MLP neurons of a small language model. Each row is named by its layer, matrix (up: input weights) and neuron, and shows model dimensions 368-559. Each number is 500 + 40 x the weight over its row's rms, rounded and kept within 0 to 999. Numbers have three digits each.
Before each neuron's rows, "fires on" lists the tokens most often at its 100 highest values on Wikipedia text that the model never trained on.

fires on: " F", " of", ".", " From", " (", " from"
L4.up1753:544450565540498496515528529372575487551500544508471458530459455549482448467558570496510522548502520534505542470580499365477567477463481582542454448447551482472535477457459440463441504487541555529481495488466542535525444529519458489496547499494442517493464555418499436443459484495501574543431581495487473463583500522487548470536522501433557529509476482506433556523553480527514460410449504476452492523421470486481449447504429531493530506487512506566500470571475474503470533516495466454482516499481473469467483497508544487491445455485493438495483464587485513475476485450517529473

fires on: " \"", " age", "-", "ib", " (", " acc"
L7.up1733:463461518545495487511432475444537511631532527516509510548514515481497515538545454486570476493499496499511489512519481486466405556529582540510517518497475456562506527446528520412502457499497434503525517455472499515562421563488517482510483386519489427428557541452448482547552479459582494503493524516524466480463537494467528441537518486490491447539507482499548541510474538486505452497504533476482486506473543483576502518524584489564534455501452533506610489445521479471460480496530492471435569466485485469476448523512447540494461492464480497525511527464500408540496533486555527501

fires on: " of", " from", " with", " to", " by"
L7.up2248:518506482519502528504442518465494487505503491480538529538525456569443439521568488462509431489543464505545540436466498618472599466496494516496479487504553500503563555514448475403523465424448440495525404523505449468548543521506511514531506539511551580412537520529578502451575508413495573484463488510535497486544500549523520504438450491531499545531501552486488422467450587526425493444464475508496411398459544491514491510518437478484564471506520513514485536560452511451475456512471519566556516499507514463465561549469523526508528508456556589487577493529476501481500479442492519522

fires on: "|", ".", "-", ".\n\n"
L7.up1278:491532528504487551471504534474524515505495502502582467431541535514454453498492473511507528472473490535472428556488436506503520541487581489565456464470490472490495494536488515561439448499542483471460498559564534460558531554529537442533516508478461444511445457470426430475552524428532485460485551534561499501525499467489518427480478495529475506523521405510477510547493489531471482472457527546537513485502425537527493428496411445469534414519469564462561586455565549525525466471520503451523485547507429528496484525436499506526472562520518504495544453505444423499507509519413483487

fires on: ",", "–", " |", " moved", " /", " all"
L4.up1066:491486426522478494500554481493528464501534488542488478532467490515471389548446595450559500525522473438495596592601447527509460493466529468558520539485589589436516529555486433519502479419483473469477455528557563551539515485504528476515535502564451558532520563452439488392574444536500445513540475489471483497489543482473528559502506556423470417494462501485479511484461446559520491511491526421447523542535475546562440451534477568476558488532491544474472508524526436409472486429465492511449538504527500489533434570568497502461504573509518513518421535469494481496464453475424499539

fires on: " I", " years", " that", "ond", "th", " not"
L7.up1848:587482433543522523496477461550576483492451490490474506455444547554487494478562484544546553573495470558514539479488425445474578482489509503469515471459546431385536473505460497525498401503473490505546513555458423520420482459554532563516557613535517481522528527419483492465511407478444452557463529535561429461490464510534513441525525475501439516522513422518510529500464462560534465550530516496473418517448465518476488467497450511451453448529495512459502497479505452524492507471520461507502537498507476426558494463583537539513521532485527490468490485529505464486480521534498503513

fires on: " a", " in", " In", "1", " series", "4"
L7.up1058:509483490506489550492399530532473460555470484512543580538462570500549519540493569428564447424496466566497461598524455421537529520521560457556494475507470537437524531483465502483497419443544465476479456470523446468537544543509470530439453433498571524465483533476520530441465567455546562545511501468525472415579597498510511510435495526501429439432507488492544474517481562518561527548469432559478498479489466462580501518511486516459454526397425499490570515535468493506401503485505540516513457470477479447493477543485582511608501561458466481536538502492566480430549514490462493470

fires on: ".\n\n", ".", "-"
L7.up178:529490478471450520460492468442485513511479498502464481507487508466420480503493505485466524486528503526595543506483474476471501529531551474542514467519509471516502512487546515482465505483500506538451445536544530479497535541489516495464591509498447501499547545435453419528469496466531513499524441502499509510518576524548525496511535606492480503535477479455506462497496505515526477478562444521534437474516472524527496472580481507563512479420442538468490528503485497492440491476560451505467499508533490422531408546502523543546434483482572487505435503547508448487590555446449540524

fires on: " and", " of", " the", " among", ","
L7.up714:546446502535515552512557493469437478548504522584501493457467504432471527433510543572562477541577432529479501475518515482485469529498492514468475485484485456518474520452546405523504498465475449432578522487528547508489416562498552572496458611553495468485448537494496490508412504465526490493495508461493555528489470494485541497444566519493469521429492537454499494460505597569519492472475574458493499500486607512533575500510431447425455498495448497516490526469459577440516437439482423505505497553522509529522566428549550547441474440536484529469487430460468524492500502522489533438

fires on: " Mac", " was", "op", "ac", " (", " is"
L4.up127:465475490530558494505467419475439505501438479448486456551535382543541422522517516529557480527492440511550541503501491532499520503477499403549494534519479417403488447476513482548495476487476577611542520575495439497516519512509528558580471411523475572538504591446491551527485492468468532492506555496497502496522541476560566544539558412491476459514488530509504411505544423517484495489559442485514534511489486503523514469507384506497484575491487519494548446495470523475528562466533508498477546457502505497576458460543489487455486492435569616515443499499468510496419483558513540510

fires on: " in", " from", " with", " for", " to"
L7.up2149:457443496520513476481404441550462486499538517557487545547475498508473492491482487428473501570466439544479547441507490485509518554480507484542494501505514464505509508489524557453472494486527518509467508566570519538585461508488542455503490463490497548523507517409554524524503489480498540483544413492516570431554535618579504469487489475444501574585512512536477422534459531487471520439451481462477471560494571523534450553477460581496491517491447479486496483509450440451511461474532479518490516493530551511520489569498535473510465476464634513470544570581498511555548498525501572477

fires on: " ", " are", " were", " was", ",", " is"
L7.up626:474496479517427507500562504499496508478512504441525560482505425498450484525514574476534465503491441438509571499445487496470443558485473496526541493462490449447499530474434549528552545478473526530542504514489412514485428484489561481479486428472535494428520529486489528464484542522460531518426506435502490451536549580538507502432501518513544503472464482524472480474527441519498525483531488562534608481478539457536508535527445512406472566479507507519444448491484511436487535444512447442525501468554525492467480520512447518561394479439516388544481544542514481549547554594455496523

fires on: ".", ".\n\n"
L7.up108:560526509474516490450499509435467472483526561484554518477476548552487580446504484555486486534511530502497539486562468509485462456441507478466446492516481407458495536508513519462547486451513498476477474552491610460516515561555553487496541552492423496472555503518453415471520491497480457490493496507503488491454461401492593524459466464502483502489520465431475486507535489509506434461521498467442458543484477599461493447446431524518522491559576590431520560432452547547497517543533521530574467525486516479567491494433589482498447500468502501472561509493440437521578512510447560426

fires on: "195", "-", "190", "202", "187", "200"
L7.up267:467465485540546503489491505483530425504447533494389499501497456504525480540530443561584521453516515533479525409501496475566523533515476473494476504456538471568489491417483540454489498556540430506506527399536486479485496546483476577531485503393490526527531500444486407489578454541529549530517550519454528503470463514545495434591503493530458523541449454451436554532460477515448504508440529496447407443551443483499452457510550503479458516443477585491507523534454539557494462561488521469419546542528470473488512493533446491519519502573551495458539457471430476555516454493510487462

fires on: " \"", "\"", " also"
L4.up1339:498446427484543544515487444529513507499492508459467479494453517553503463478518541482550462507463476477518495488479502517540466514523529473503439448503443489575513512512467465467438411516484473521537492415487474506561481529543490483493528430558559453472486489488418478496531463468484484526518527481461465490479514523471519493540493470540477430582501486522449495514485527525499486576547486560481424502569492514565454524490512485553463506518470526474481440460484570554467487507496523547485540449490479469520478520483448591456533513416521501420567449523510459530527508522500447467

fires on: " an"
L7.up939:503428501542492511512514410465492549539483581430492535464530535512500466553549564488519542480462517482448537532505476513469540431551520490477450554528515541500542525483422531523415445486499471481522472558500431436511535482474548465460471561469476488520550502550451529458536572462492442483535553565468522452551481602503510386486523496560471484452502481485467549539539473523441488503525460543463512477474479545571513510525450458541441522490480515443535566479450514500495489518514457571592568489473504449464448553550513527547472476399464463468430481521500462417474498519478415521

fires on: "-", "|", " his", " and", " her", " no"
L7.up1357:504542567592562492513516553520486522566531539496514558455522472495472472490525535538464489499443475534477436584526517435487508532462507488519480507486492531541499530537442504490516509468549529491439504551547487481569500522550485473468509581448496501539491475431454482473629445475509458459416488496481460465480496503564516468425472480493503504467539464487497517565506492512444515448495477599514519530444428598447471493529454481454450529553557551509570493458504511500547512572500492456527522587440516524504510499490495550552399609418523449484546519465543472530547512470408482496

fires on: ":", " ", "il", "-", "ale", " /"
L4.up660:509495396505419505482507522513524491581527539460486528491455491490511572527516529522464453465520490507494492456509498501484510499500501532477471501517555552486486493507510479474523567488501528556407460519527516418533512511527501486496534536443461501507525583530502544490418541480522525476447476427558543525517450505465518494438422583495492533496427604555504457486587489516379541474549563444505401510533398514551541533501450514569465466463520484541535515492520416455482419471512548539477468524559479494514470565558519555462475500446531438478545492508575475456528429467480515454

fires on: ".", ".\n\n", "==="
L7.up865:455449509505403577449539433552498521541446548520467502494514558532457505521532538445480484471534501533548498543506433554500416503499537466528501459521505440504489555472529545462506557499477426485501467580537557484424544495522564491526543493562539475546482566482455433526525487458532465503512497489471506510549575452590524478479521599502481513556502443504452459496476474509482437406521420483512449482501454583533493431498436497522522525483504559506454542445530465534516443480505459512520467507523517467582512563443488520431489488420561444422450456536521448481523504512508519488

fires on: " |", ".", "ed"
L4.up736:498434498478471522476496431454548580492481513501477405528501432433480479466538525468515516510474488448519470448587493524510468539490466490531433470477508476540505554454481471491528474470492527464454445573537570556531532500538512503478493539517457445485508497488455438454478442514434537478472505560470512448545561535556479512523478549520522528444472481504507555482468458471502489405533458454373457556421507505505428536536447484483505544510552508518465468491527477512464459495505485494479559547547520513521569541490538472500467509384543436477493463569447528413459538482436493589

fires on: " ", " was", " on"
L7.up386:504526408519476538475486506483580531464512480451457462507472542452507509506496451506580492487518444544561486468527483449489432497497528519543460509478500450494506542520551513542475472425494478526431529480473527539452479556494457432510519513498450511444507466497509546553529483540467466472489477459527467512472475545509503549482512466438483510459454529567499465521495480586472465536511486537457471513488500512567451488519529504478522533557559546520573499499486393495478469531491504549532508453516453514480527543543527459519534544485413545566457531511528433502554505547376496541

fires on: " out", "-", "c", " on", " signed", " in"
L4.up744:491518501478488436499459517556506523501507519533403551557467520509547470536506546508511475542487465545522529467579467534519516439529570525521544504563567461552446516548536482444516508516539466537455479471574495504447417555506474488521444433417498485481485486529463530479548555466459537442454463481498452580519469462489486501510552536515483501557461559513409413512521449502410507511527465494545451496469436525469539488472417557469505545574500469504494508516501517534451463483554529474467503480508478487435490544506544565490462552546523539570534513512533518472513420498483434481

fires on: " the", " a", " his", " ", " at", " her"
L7.up2299:542447542540487549506526483483493556458510538481495493555525519530511436457434454493493503594506484508429471521496525488492493570522574516458508493516471520552515535511461525475497476445522395457399562509550533501509505562509516436412494459465514501542460545521481468613527476466517480454512536458504483451544496511532504502510505523470502526424555477481480476572452468553515484481470511503467511540525502619549492482489468417454490499536455545434511556468459461492490521491516444490468519497486486553534525538568490546543510466452416527456499458437500391511453474448557500465

fires on: ".", ".\n\n"
L7.up1953:503480507473440592436442455522504532535520551520417528539521540590469440498501479578486508496496526443444537445505482532519443518472507434533539487489464411505473513503499530462477486508515449501422525518570520414488567550542524511442483489542460476537478558467503440470551502444555550522518471441526523493557544484504570519516474500479459504558530399549425522471417477468476401414474527507502507515501429547523542415485396497473518453481538608448460557441534538491492518404526511512558508504496463491593503550512479488530510525484511457495487454501501406488495475532523525511

fires on: ".", "ar", "al", " June", " August"
L4.up2267:527490476507466587466469496493466508528571419500514419484491517487487477461519492428555541564444518523473528494483512485504501444493504514528474465458468499607457434565466521535481509432517460474466457501588550457518533507475484476505506484481494491471497516460526414432543497529494538528471496410571600476510536475496486491524419558527443497470437510488494530544558518496583533471498426580546458487524487535402473487486464493534487529518539521436441599467502437471535515589524510527468466481463455538491569524594524467533432464498560489482485476451534467548571479431504563474

fires on: " the", "'s", " as", " state"
L7.up2204:467467500427497497447477543482465534517539522413505511494449487535489502490480492488552386478516506510452488438509515481464421470484481438457531581501468543533495561501535519488477533426463477566464408429509506463511480508565526552537532525479441453442482492485540476527522483392480528477496504450538572541547467518509474495537483548522391517506509489543410491494558465505409468466504563475521468619484508519457501497507508449506517524489486500495549547553495430534477426469489540556418581459512411482470500500526554526518526482527547505492529517549438431485502546497559517467

fires on: " the", " ", " a", " (", "X", " was"
L4.up1580:501449499505430441547528515456512549500479508581453524594479503494529461502534495480516524440548402545541501481499452496508470529437571439551487465457476569479579479491456487445539434475450418523461511459523546552553490505480576498501555515569529506526472518468474569516488521502529578500395588464459479498559501487555478494495566504496493511526441512570484479504563441539516550536501497516517517433506523515530447511498500528514477552463457497469457449517414470431471486541541509520405488474474400458506496488528466584485511485513538558476448513503507449464537494491451454428

fires on: " ", " a", " to", "1", " developed"
L7.up529:525448510489444512532483497468496545519476494487513501529472529484518513538462510521549525427408464444432440495442543517527482471489507521518519532437444509512503539494522450465527479375496470539497471549561532484488562533555544526510507538542560519503553517521471554488483526489499588485547484439457459492530472559511503552474475521489473526431487510475503416496458530535514508503524535442474489525523454483535461478473491533453470523452544448527512542569527522461416470518471573500486519524513502521491517475479554443497473480444493471481477544490576543503445480504539427522

fires on: ".", "c", "ur", "v", "ch", "h"
L4.up255:500457449495494503565404588536536459465477545486474421529511561538480511484508521471465514503458430561514491562522425545535551466454514536547469474460556465477512546480452436468526401468542497533535471523539494491490473527577504418518466473431489475537557550476456507431491514483538511487476491509526470445469550534535564497506501535457553510476427541460455420548531475529475508515480453532519481542529539532495548437479531462466597442414503481567552531579482569503457536490530402530524556575420424480504479522458470497501519480508414513522490535444525438483454466468427450583

fires on: ",", " place"
L4.up191:527501497475450491534471495552547435521499482488491461505470536522406384535502500546491479495405435502438448507588499431497489461436455446551466578408500519427503542528467462534464516488559501525528481465558532475513519503474435447510469522464472535473460516481514456506468538429474436464572510522468506508509510487488475549488466488513486492486487469456453568428429436545523556490539554468515509537572456494454558436495500520522489538524443476508496536550512529531462441491509514500540533520420442460493528506498485542489508536531453576487499438494434531518552506445476546490

fires on: " a", " an", " proper", " such"
L7.up1717:484460478504457599518501433530510557534488531549429540529536493474598516538459486484380539576526548504535524483475502523481512499559558461527523506524474501474568538520511470559544456486548477476469503499481495511525544491472538515493504520509535505579555524469477501413500497487494478461496550487495481418514438531522489462518488526545468494522516491535562556546535480586430521559489566507510515487509474524576511487447478457528511513487490481470524480455420467539544504555459523495512468427484507506475464540509476447539450464471501441505493473544560530469499561524485394504

fires on: " of", " de", " van", ",", " with", " der"
L4.up843:510478587470511484514518452525563462475529536534459419546462534514511513488529504557482444527511440449528527431536472481532495412491542491453478540393512479531490546536515528430512470492444511511508497523500574555494547574495528525484488502543616575510568510490452523473463534526439467480443507562449483483536444482521556494497485514511459454528491508452450459520457465551503544432484532497524510454577517508511451487500504523468555504574503441486487531450547493517443442484556502485480544487463490508460433500539505568505533547568545536518444496499557493500418486422543520467

fires on: "h", " Kh", "-H", "-M", " Sch", "ath"
L4.up472:474408435488486528541543542573510533465490572492487381507475467538493507500526470489465460517494495515565482526508463571445504568489545530443459570569493481518532497421460404432486454483440532491480441456484557558487449575478506437494485461514442593502577527458505440557487442463559493462517503514471473534503488432551529426527539489490476462480468448600506439453511493507445526495564491408465505514537443609566435479552438474491541446552496570469455539469560447474462445607560492552495522504448446523437507510510445542498446545454484460454470496554485502390536507494516539577

fires on: " |", " \""
L4.up502:522493453473491513490503541491493504519484528456460452611472462530475518522527538495527451468505436530511536507559455500586456499477515518490456473469368496524531542447481448439487471462520475511471407466513468586502425494534586518503492454508476466510536517480479525492513487569504528459515516548431470465455527412512495480452504511443483493555461487514473468522519464512483421532491525478483432541451514553481500433497508531481450483510436489470538467507517523421452494503567387464503512505493474504532510548542522513505465510518569534448473538589514421504491524523477484443

fires on: " a", ".\n\n", "The", " ", ".\"\n\n"
L4.up258:525421492501467486476566529499488455428486523527513460553465510504429442500453502482503504519467488471531531546465484554520527540478517525494511485503502431474554556458559502504439489428479442524464482482552484521535538465527543517453435513563510471538578560450484455489536545434505450541536543470447499522476490566495546489521488571415431480502456422550507425537487412523449525538460492484526456494514452499553425418533407472502467533510486584508516549454535521498467548513502537468498514532535495516549530539482467532498497449431431524444484506562544473498495534497431455565

fires on: ".", ".\n\n", ",", "="
L7.up1447:480521470445512466444479456419483489481552501509532506557523478431415495531482419477533566546434501507456498519518522509573493506540542534566491477545490532431559517462552456533466509504499447498506525511573476462457501466531564462465492533507493537510434517476533478493526477426512537547548548462526502508515464494562571486549455515430473539529481492495496497480517598514516459464523476470523473498564441522515426475506448510489511509474506581543489527426560534530501393502535437489512552513485520532572507504559511517465496459591484508498464521495454450474548429491396490481

fires on: ",", "201", "n", ")"
L7.up1926:552439539485409546528449453428501471516468479475447454482483516495469393569476481474547521567504532521468453454462465431436538458506486461602480551465467464466524467445482494523536497518513516535486486502536519411437436497533570538464491536471481506449513547478458454534515500481544527485414487519575478537514536486485465474509511532450475533492464448514418545586564506516482478546513505460470534556474511482499508454533510545527487458474519499436550540472493469546460442423520467428465480524463475416509409560465471531530515524565542522539462540494474491527536498448530502575

fires on: ".\n\n", ".", "-", "\n\n"
L7.up1103:521490450500446544506520476389472482514535494517484439510477527464428481497490477470445514505519508509595554489496454475451490517494569484504491491487541445514495505500524517492510492497523499488491473530528551480502524536522496487501541512505467500510569524455466441526482472456527530508532460491508505538481550488519535521524515569433489502513448501487486501437515520523539467497565491501524459458552485535530498448635448517585525492421473539480486491500474480475440531484532427524422486485547520425539436596511523546475477506470549515539470524567484423494557552487436513512

fires on: " (", ",", " of", " the"
L7.up1415:491511480496509442515552482559500479513489492490493456539450520445508482502474483487542506542506462507562542457551424489517440551492544458449509462488492460538511441476552435485493458480499430501495494472564499523503494549461573494544515510539509527445549575476474496479431508486503500488477556505501509406515457456596525542459513480494407529539486473488545479498554504532590497524534479454488466515485432540470425435494491479571504493433466585438517500440534480413486530499556435501507498474542498459542531479518581501435488471480516531497443528479517434530477540571544541460

fires on: " ", "–", " |"
L7.up1932:493488511462481479449400509445506525513478525505467481575512586539485444502490480460485411490506478494494472503487493425504531498513518484466443501489467479470559583533456557447442472505508511475493542563485505532544538465440599520524586513500520526526476516425472473524608418480540457479470485474489460514529473516532508499503444454492456604547479515549504489575509456515419493463429544548541440499469523574515521512509466443449456519544566519494603499477464504454514451602552423445533496510520462532533498534566454580483512526468457511531374454513515447555493531517375539530

fires on: ".", ".\n\n"
L7.up684:456445472381464509425494459486487513499506519543450465537507479485416495489482518485461487504542488501558532502483453525530464548531586470544537481475492468520492525503523495474435512465527485526472462536485495490489499543490521520459567475502411507499471499462467430550452491490491529453524447542519515499533534548551542477534554559450488545561483442518490464481499522521504447455538480515540443503521467532530473440561494487577495496424520553504479493464462485472446447474557457499455502535527572445523447518502572546508451490472556522512410513574481436494583556497389474571

fires on: ".", ".\n\n", "-", "\n\n"
L7.up7:470489511516481543409579497453493548507469542462454553499516539489433480526507473522440445542469474484456501486540461547571520515472485458558536499468511510566517461460480466507458503550479478511433511546511510421485541561512557496543452536562487557521488533490467434489473512553498518514479479480532507477534498491500566488473422476494431482576500430489499511472566537505489434446471478565497481550493458547539514492491424519416483452494494623420511496428467477506556534471539464536548491480486474463576459515510549511538507464495544461408534543517463408482503457443510506500

fires on: " ", "=="
L7.up617:530490456588478573484491464531611450504475522491501463485521544548433484478425483458476452514563448527558508484564501455531519490503552493503427492469437454491517536473483457533515468564532402454459583441521505491482439521519510507454497508506527474446513527434447486536575460487479510527459483390617480508502556451532436490443453559504533507531440463539492448533524480531461489508536430522490464514536484524535467454539462493444533496428460517477509515504492513462454469484544497530495553526529433479422504538535537496523430547505487467472447448567519429476514543515470433512

fires on: ".", " of", "ud", "y", " &", " and"
L4.up1619:509443498602550502486534529447463451488476495436558431544486495499458463499494512563499477482516448532488489434538522425517485526487513475535486520544440547465613482482515485524490496461519493425517507525559510525547519510487535500495538502505515505486491465462503557492467540536497488542472493516487496467448481494566585499461538499458443531536495465425526456496496498496466505532481553554502490546565494548528422484548490466428399502515517496526534581498467500449445493491549464519452531584463545516487503451538517519496495539579518477622523469498535539444523434553434498442

fires on: "t", "c", "f", "et", "st", "d"
L4.up129:575410501457487490477535510579530519497538458447505539476469465498534503508534473493525512550487462580480478509528476482538466525499514496542572550491467473454528538499540523484431473527456468513454526526580441495509497472478569518422479477420535453499548497490479521515474520444453536532495597436497449512567476461513600562483471463390528488538450609506494426550510451505483490502482549555492513524478489546447553485562498431451533465502543493514512515421415513433441454453501425503457531532572471458441510436514490475514478439483548462539461538485589451511481515473385508480

fires on: " ", "-", "br", "ho", " Han"
L4.up1213:481404456500503536488502494420505533527458495547506396536492509471383498494463494510478507413490448497531539523499507485536493525517493554550501477516469489532473493514428482452530513496493571434443540533552481422492477489520480442490469509393469504489501530541543436521558457516494537537457503480477534550490529547505560497478474513477472494515458463482513461535574499512447522464525548511477430554480535590573509463480456490512513481473497451514523474579469500414454512494539515497449518460559438567563503515541421456526517466539492521510497520482619502468459454486502546471

fires on: " (", ")", "\"", "."
L4.up1740:497464509449468514493434427486517520521493489507534539544468515557484461488509526442531477486539432500553534453543460459508463551545520458586463510368456483498506565452443453443504459358473509469419482497528474566455438524545547521503415492493482466459454518474459487454501475533442542497450519444466496477517524502502516456459532520526546501453444506470495511528552483534492551486495469520497488505488474522542478427484526527498458548412538464558516538536479516494531438555527491485494520510492441502489421516465549519498539494478530414463414546523539409425453513548462519502

fires on: " the", " as", " (", " named", "/", " o"
L7.up833:498486515494542425452474472421524532523577539444476428533468499546528545525538525492537523519511471520504438520519475469455493474428493433489482569533439523521447516461478416459429430449487479544418494551536461442544456570479422434521487479565417504413463523521516560478518468486422515446496510534484477503512505535526510504533530577444483490530504507485469437481578556531497482506548501482529490534542430484544452454477471490471503527507529561455506530576538476512486522456511483554499547454516573468407531546485531556505563476506509576508457490533478437444548494492472475552

fires on: ".", ".\n\n", "\n\n"
L7.up1020:485524514551478492554413524542472495477467515525482467580505468473465501524481503443554494586483493536423504559527497485485451604560562502566527493556486453495515583465523517453479519531528506472481504485523496432498517511483528540473569484486483420551474522435536470522507556453545503466490599503465491514540595424584504480516472494464486526515527460518468517583482475512471436466505431629455510474504442561562584440466468510504539450505416558469489480416516522478483473454525386513517485442509456558527482584528485547549486589503439481511560525495533386546418493477483478485

fires on: ".", ".\n\n", "-", "\n\n", "=="
L7.up1282:500427471446476473452438558496555501466528509464503427462445563530398427503516470473495496540485502545535490488558476498421503501499517450537511480510482480504496535468409550520484498525465419493470454550550539484430480590519527415464517506433459441469495528454429422513478510488414508474535465538543475446501463438520548436527490481504485528554482468482450448517494481517495429475510513574505483533575448612571531454496478502451547457544459566476588507452522523515455482467538503535562519520511445475575474542481525509515502523474491495450499507588504450427497496489443486456

fires on: ",", " (", " ", " in", " –", "-"
L7.up1153:501490555423550534407405484547487549532496498517481626547421483509513455483510480539500462535540457571533526468515406479444457469545498471517498519504484416441551484496466486493483447512427506580454477501442511426510539597527528518519439395440491560489519496543501434464510528502456514521527481445522476485462465529485487559421485430512532530549462511493501501522524543541484486507528501492510441491480507491530534485509526482482525553491524550454546593531460569535518493504613471526518485475502508525539437532497595464601424568539511471513577482580505477499495486453456548510

fires on: " (", " |", ",", " "
L7.up899:534510478430469552486488457487554511562479553560419467514488513477458437454560559460519423519501453521516503484539466499486465485518494484528449561510454458492520489472362453494467492458521478584483515461540509566490498560519515452512465523513505540507523491555471551458484501523509566458460486508549534453577497537528480465445505494454512562468392577496522493540501457571551445483505397533444503497491471515513503479605487554432487534454508471462553428508524444471444455509529459490453567487551458496497476495456495453510429515507530500504475563549510470463499468471468484448

fires on: ".", " Ph", "c", "oph", "192", "ph"
L4.up1583:498451525513505531546498568556536466463518507495513445508457493549471495503515464525470528519454501508508526519498545464534503455543475495515436492494525515529456558543468428467506484476570530472540487511546457490538473469534531487456561564441508445468464520411505451466536470443530544495501462434491472474499462513542555465510530466483498583572482587561511439532444419525483532521439482483460477473554403506488466436537467450572447487437496431511572552526433549507454491482503481482496480485555443526440469432466474529485472525522512535458476539448543521543533472455495520483

fires on: "-", ",", " as", " and", " defeated"
L7.up202:506510551527539511466528503540505476549556447505483457522435485525484482503565520528572465495537442543494503452555472447507547485510523505481499528469446520575510540502479487471561610553497488562503429480465478477489513487503494496456555506490507551533514493520502523502511522501511507472474537486455542540451535524462539506446510559477466443509486489521428455474547516561443443519559499519564540517538489557502456403523495565498431498503447472527465554533511494481529446558498502465575529502504525521499460523467504612550472522420541584502554443514511505500484487434508517516

fires on: " in", " |\n", " for", ",", " from", " on"
L7.up2121:484448541467474477525486522489516412513494538566464492463485552439494508543498493513480482525524450552520546468531492481505502518482494448578452577514464441429504484527499422525527547517495477482480492488584533510454454498517448516549516546491514507524537483548521446485475513405591506501525481492672527547542489488493490466486503472498468509479472506472523480582466534532496487482499437515503522578553513500537435438557482552524595472560457503444557498521448435506524564477509587543541510462516418498456524494470508504502508532574534497527502480497461526499485576530468487492

fires on: ".", "100"
L4.up50:534471506469520534470485471552527451534560500503520451525530596576536535501469595464480451516477498529480441550507498560498495511574446460454445467514463605534461483481425521510497483487558465436518479515535453484469489554549535484450575481440504504454491480544493552488482452508532438494558501433509490512510534500498505536539453510521419579489420539539512482495523443514596467489538480530524427546545484488487448463496455472467416589454486470515580560520524448573481461483505430545431516503471468477490516607510525521481440469441492506477520500484561480419555427467460527456

fires on: " ", " \"", " ("
L7.up227:395454488513514547440489507447476498556502564464454506487524487505577496502503437528535542488505468576523542510541413508460435552486552489562510521507487481476511584413463488488454419382482474453487553560488485468513583503484505522413482500479480459496460530480495451498515486502522515518506558404466503449515540574577532551479547478501501539501431455512558489487511470544453542531490579503446434452549459563557542551462448462486497546521534562478440477528451511537487491515481454542501533517571492495497492563500514445460481500474465467483511533540528496474536513519418486510

fires on: " ", " two", " her", " his", " the"
L7.up788:487496541580506478557485464446416478506418475483537440449530463487519419505524517437457469513467440541489435561527507537512493563466508538435558550537503509463597440504530496481533526429568469525540522521458477517419523511531540468417512472513563502494475487524496497551535519459567400377398554510434506449501458532502514485462505574522508530491453452541466470531492575500466551416575518473487510511470462541572523514523482511499520501522408518502521518541489440484492499576456487495393538510515465492539483541509470522493504544499453481439462436545549478509486492475467469455

fires on: " of", " to", " with", " on", " from"
L7.up88:499521472449498545442498507488513594462485526520451393504478552533460593402459517501458499521459393519479560481561505474502436426441491496505453469458490537514443470513600522496478450463467498523453467528579498520574471552485498499461496513521540551534546542424461486517518464458476536461470415473466559493548496480521530443457520479530474561551500463504506427552465464500499473517504485469491484502519491516505507495521504514512482587501569496509406484517532536468435494507518498515521492494483531520529442553553531490520521487491560419496529497555565516542548577511493483510